config.yaml
n_layer: 12
head_dim: 64
norm: "rmsnorm"
bias: "none"
decay_fraction: 0.734
final_lr_fraction: 0.0
batch_tokens: 16384
doc_mask: true
train_tokens: 181500000
steps: 11078
MLP neurons of a small language model. Each row is named by its layer, matrix (down: output weights) and neuron, and shows model dimensions 32-127. Each number is 50 + 12 x the weight over its row's rms, rounded and kept within 0 to 99. A neuron's up and down rows have the sign that makes its largest values positive.
After each neuron's rows, "fires before" lists the tokens most often just after its 100 highest values on Wikipedia text that the model never trained on.

L5.down180:72 52 42 39 59 41 46 63 51 59 37 49 59 52 38 39 55 62 61 35 54 59 30 48 34 35 17 49 66 50 28 32 51 56 49 58 60 55 35 40 49 44 49 40 55 40 47 42 61 55 61 61 55 18 51 61 61 53 67 53 79 15 43 65 49 59 64 47 44 63 46 51 46 61 37 51 51 40 40 57 63 47 37 57 55 29 61 48 70 55 45 43 39 52 36 62
fires before: " the", "l", "t", "om", "at"

L8.down90:55 39 52 54 44 43 72 42 42 56 45 46 56 48 46 55 33 33 54 45 60 62 41 49 65 60 38 62 53 51 56 30 49 63 40 45 45 60 43 53 77 52 48 65 46 51 52 38 46 50 35 34 31 56 61 47 39 59 64 37 59 30 45 48 59 44 48 59 58 49 61 32 29 54 34 67 39 52 46 55 53 51 53 51 40 19 36 62 39 49 52 45 59 18 58 26
fires before: " |", " to"

L5.down286:50 36 46 59 57 49 44 26 51 57 77 54 38 44 66 55 46 21 34 36 59 58 99 45 45 42 43 44 59 61 23 55 67 67 57 52 51 45 49 68 63 44 54 52 63 57 45 61 41 38 63 48 35 50 72 54 44 66 43 39 41 50 60 52 45 53 69 49 41 47 49 64 60 34 62 60 47 57 41 53 58 58 50 59 52 43 65 63 42 50 38 44 73 26 16 69
fires before: "ord", "ess", "om", "ent"

L4.down365:44 47 55 61 51 73 53 60 62 51 41 63 71 33 28 36 31 52 54 47 48 48 58 46 59 54 68 67 54 67 37 44 39 51 48 52 66 44 48 31 55 61 57 44 47 37 75 16 43 51 35 52 23 56 51 55 51 64 57 70 75 72 60 28 42 33 47 59 36 54 38 37 50 45 57 51 47 57 43 18 58 36 40 54 64 55 50 54 29 70 62 52 54 41 52 49
fires before: "ld", "l", "al", "ar", "ad", "art"

L3.down469:45 30 56 67 32 43 56 42 55 49 56 66 51 32 57 49 50 64 58 60 39 44 68 54 49 33 46 43 40 59 45 58 43 53 52 51 49 63 51 57 43 66 48 42 52 48 57 68 63 31 23 57 51 35 76 65 76 36 46 50 38 40 34 74 62 36 54 47 56 56 37 39 40 45 43 49 66 49 54 65 47 63 40 27 62 19 48 49 29 38 36 48 51 46 43 26
fires before: " |", "0", "%", "5", ";", "″"

L7.down328:41 57 45 59 65 49 39 52 45 42 47 45 51 42 72 59 64 66 47 53 39 46 39 48 64 61 45 23 48 41 60 61 60 60 62 43 39 54 26 50 39 57 46 60 48 43 51 53 61 37 61 57 21 39 47 66 44 55 51 50 38 65 43 58 48 42 53 56 43 38 49 52 47 47 44 53 55 56 43 63 50 58 68 49 48 43 37 72 41 71 46 26 67 55 42 60
fires before: "t", "ion", "l", "it", "ivers", "iversity"

L8.down200:56 48 51 55 53 55 38 68 49 64 46 44 54 69 53 45 48 45 65 29 55 34 51 58 35 57 48 63 60 70 31 55 64 47 47 56 49 41 49 53 48 66 45 48 49 48 63 26 58 47 24 48 48 34 74 56 54 39 61 30 69 43 43 31 69 43 74 41 42 28 41 63 64 56 66 41 34 47 39 34 35 42 46 57 41 36 49 42 55 33 42 27 49 56 54 48
fires before: "out", "il", "le", "ter", "and", "j"

L7.down173:52 58 32 40 65 54 50 68 74 36 73 56 45 52 37 54 49 46 28 42 77 48 64 51 66 41 48 57 43 44 67 39 52 34 60 39 57 28 66 60 53 68 40 49 32 38 82 58 44 49 48 32 57 56 40 22 47 46 42 50 53 63 33 51 59 55 44 29 70 47 53 72 33 55 57 49 56 54 53 42 31 46 63 45 48 58 69 51 53 48 45 46 48 38 35 69
fires before: "11", "6", "5", "12", "f", "ur"

L8.down205:52 67 53 30 50 57 43 64 37 35 46 82 72 32 53 70 65 30 50 70 34 42 56 59 51 29 62 55 49 60 53 43 47 26 38 55 69 67 82 57 45 64 59 67 49 65 62 48 58 44 35 59 64 51 62 55 57 57 71 45 39 45 54 32 44 32 43 40 47 55 52 36 49 65 52 39 52 47 42 50 56 45 53 52 64 46 52 59 46 56 65 45 48 81 61 63
fires before: "0", "1", "2", "4", "p", "5"

L3.down299:38 36 39 61 59 30 56 53 61 56 49 29 50 36 70 40 40 37 72 49 85 43 27 63 51 38 63 62 59 41 48 43 75 37 20 44 78 47 50 44 53 31 60 70 39 43 11 44 35 44 50 65 48 58 44 59 57 61 35 49 44 38 56 60 56 51 59 25 39 30 53 38 42 61 46 27 58 22 56 50 54 64 52 60 46 45 53 32 54 45 47 28 58 53 38 37
fires before: "ion", "ib", "ord", "age", "a"

L7.down209:54 51 58 72 60 59 23 52 64 75 58 58 54 53 60 50 45 49 67 61 75 49 65 51 59 54 31 36 19 43 49 56 48 38 70 33 40 32 55 67 63 57 51 64 57 73 52 39 66 52 60 56 44 57 69 46 51 59 41 46 34 39 40 58 46 68 56 49 64 58 37 63 60 63 66 57 47 56 76 44 52 43 38 49 42 65 46 66 83 68 41 24 48 25 54 51
fires before: "ian", "ep", "ia", "ust", "iv"

L7.down97:71 48 48 47 74 51 43 50 59 54 52 69 63 56 61 50 36 40 54 56 57 59 45 61 33 55 61 38 39 49 58 38 45 63 45 26 55 59 43 59 48 53 51 58 34 51 42 22 51 39 41 47 54 51 59 57 50 59 43 56 31 45 28 41 51 52 64 57 54 38 70 63 52 59 34 57 40 58 49 40 58 44 49 57 59 42 66 46 43 49 51 48 42 21 56 40
fires before: "o", "d", "re", "x"

L7.down342:48 30 26 53 29 53 42 54 55 55 51 43 53 40 70 46 55 62 53 58 44 71 61 68 51 31 78 33 55 35 69 41 50 61 52 47 48 63 63 49 63 55 76 35 49 62 53 63 43 45 79 66 53 64 48 32 32 55 62 48 50 29 57 64 58 46 57 44 26 24 53 30 41 42 45 51 55 55 59 32 47 43 55 69 56 45 37 43 58 32 48 43 41 39 45 56
fires before: "-"

L7.down228:50 48 42 45 64 40 55 64 53 51 47 57 30 50 67 59 54 49 54 48 58 50 47 47 39 43 60 30 62 61 57 41 54 51 58 56 65 43 34 37 74 60 46 61 28 52 29 73 28 43 53 44 51 53 39 62 29 59 63 32 40 45 67 43 74 65 61 59 48 38 66 40 66 37 60 61 53 41 42 68 57 60 49 56 56 60 49 65 56 69 51 68 41 31 18 31
fires before: "bum", "ong", "-", "ear", "l"

L3.down50:63 32 52 51 53 59 52 37 45 55 51 52 26 48 52 56 59 47 47 53 47 51 85 62 37 40 36 50 48 49 46 56 42 63 60 51 49 45 62 55 72 44 55 56 50 61 35 36 32 50 42 69 67 46 51 56 64 52 28 54 29 35 45 81 28 58 47 56 40 48 71 35 74 53 60 43 48 54 63 41 71 41 71 67 51 39 66 52 29 30 62 30 48 51 60 71
fires before: "cess", "k", "ation", "an", "ol"

L4.down433:46 67 43 63 55 51 34 34 72 45 43 37 46 39 34 52 40 44 56 65 48 42 11 49 51 54 59 54 35 54 41 52 25 35 46 57 46 46 58 33 50 48 33 37 41 25 28 41 74 54 29 60 43 49 49 64 62 47 39 55 33 40 48 42 65 61 41 54 66 49 30 42 41 51 43 38 48 36 54 63 44 51 38 36 51 50 49 44 41 46 54 60 57 52 78 64
fires before: "ass", "ub", "a", "os", "ark", "ar"

L7.down153:49 38 58 39 51 53 45 65 49 56 40 59 45 53 62 39 56 52 41 54 34 58 31 59 41 75 25 49 78 75 56 61 56 32 50 55 55 53 65 55 53 45 56 49 46 58 54 49 36 49 58 55 55 49 41 50 39 49 48 28 34 61 36 36 29 49 75 39 47 50 48 58 59 71 60 33 45 51 48 27 42 74 42 54 45 35 30 46 52 45 48 51 32 43 28 43
fires before: "ond", "it", "end", "on", "em", "enc"

L7.down139:52 55 41 53 78 47 61 53 44 44 35 54 64 42 52 36 50 41 59 58 43 55 65 56 59 56 59 37 60 56 57 37 48 25 57 46 33 51 72 71 42 56 57 42 56 46 33 60 52 45 39 61 58 60 57 46 29 44 51 37 59 37 38 50 62 54 57 51 54 36 55 57 43 61 65 61 73 63 41 61 60 58 60 41 29 39 52 28 39 48 44 27 54 42 41 54
fires before: "r", "ent", "ence", "it", "enc", "v"

L4.down116:46 47 43 42 41 57 44 30 61 47 50 61 62 35 38 52 53 67 61 75 74 63 76 48 51 57 48 52 50 44 58 61 58 50 64 56 49 60 62 50 56 46 42 42 46 51 30 56 31 37 54 52 52 33 30 65 62 39 45 49 40 66 50 39 29 29 49 50 62 51 50 51 45 38 92 65 63 62 54 27 44 54 46 49 59 59 53 48 72 46 33 50 43 90 49 60
fires before: " to", " in", " by", " for", " as", " a"

L5.down106:46 65 50 46 50 28 59 49 49 39 70 29 61 44 38 36 42 61 41 60 39 57 06 50 47 44 19 31 60 43 55 74 71 47 67 53 56 59 33 41 41 38 50 62 67 37 34 47 72 60 47 54 30 60 69 39 54 48 55 33 61 50 40 35 39 58 63 51 57 57 46 43 31 34 73 51 36 62 49 66 54 46 43 15 65 57 44 52 34 56 70 48 56 41 54 65
fires before: "orn", " a", " an", " the", "A"

L8.down184:58 46 54 52 40 44 46 40 53 45 49 44 67 64 61 48 53 38 61 60 59 67 36 53 50 33 46 47 61 54 48 37 39 41 51 54 33 56 55 19 54 54 43 35 42 66 66 66 40 48 53 70 37 53 67 47 44 74 51 45 51 59 56 51 56 61 44 38 60 50 36 57 65 34 64 71 59 44 55 75 46 53 51 50 47 48 45 65 52 34 49 53 43 09 60 30
fires before: "t", "m", "ts", "ch", "ished", "ound"

L7.down237:47 60 38 67 48 64 44 47 65 51 57 71 66 37 47 44 72 61 54 64 65 47 47 46 62 52 50 47 63 37 63 57 56 62 60 49 35 44 66 48 54 49 60 56 44 53 49 43 46 46 54 58 51 60 43 37 52 54 57 44 64 47 43 39 53 52 43 47 59 62 52 57 59 28 60 57 64 51 73 43 52 49 65 38 43 60 56 41 43 71 51 53 53 31 40 48
fires before: "f", "ch", "c", "k", "t", "s"

L7.down388:69 56 63 33 43 57 48 56 30 73 55 48 54 75 37 55 60 33 67 47 35 36 27 47 32 50 39 49 51 64 56 59 54 56 33 38 70 57 53 51 49 60 56 55 42 39 37 31 57 53 56 45 42 39 52 41 52 47 45 48 62 52 53 55 51 42 49 39 47 45 59 62 41 42 51 58 54 69 56 72 60 35 29 31 54 71 44 64 31 63 53 54 33 30 66 62
fires before: "ed", "or", "u", "es", "ak", "al"

L4.down475:33 55 33 37 53 46 55 51 43 49 48 48 41 29 43 66 44 55 51 31 65 57 37 54 41 22 61 43 67 44 46 51 45 51 73 56 54 55 30 64 36 43 50 69 53 61 37 40 52 63 64 49 44 44 65 57 55 58 72 47 57 40 42 41 42 54 58 47 39 44 54 28 44 43 50 62 64 76 62 52 52 59 68 63 54 54 57 41 39 63 58 44 37 57 42 40
fires before: ",", " the"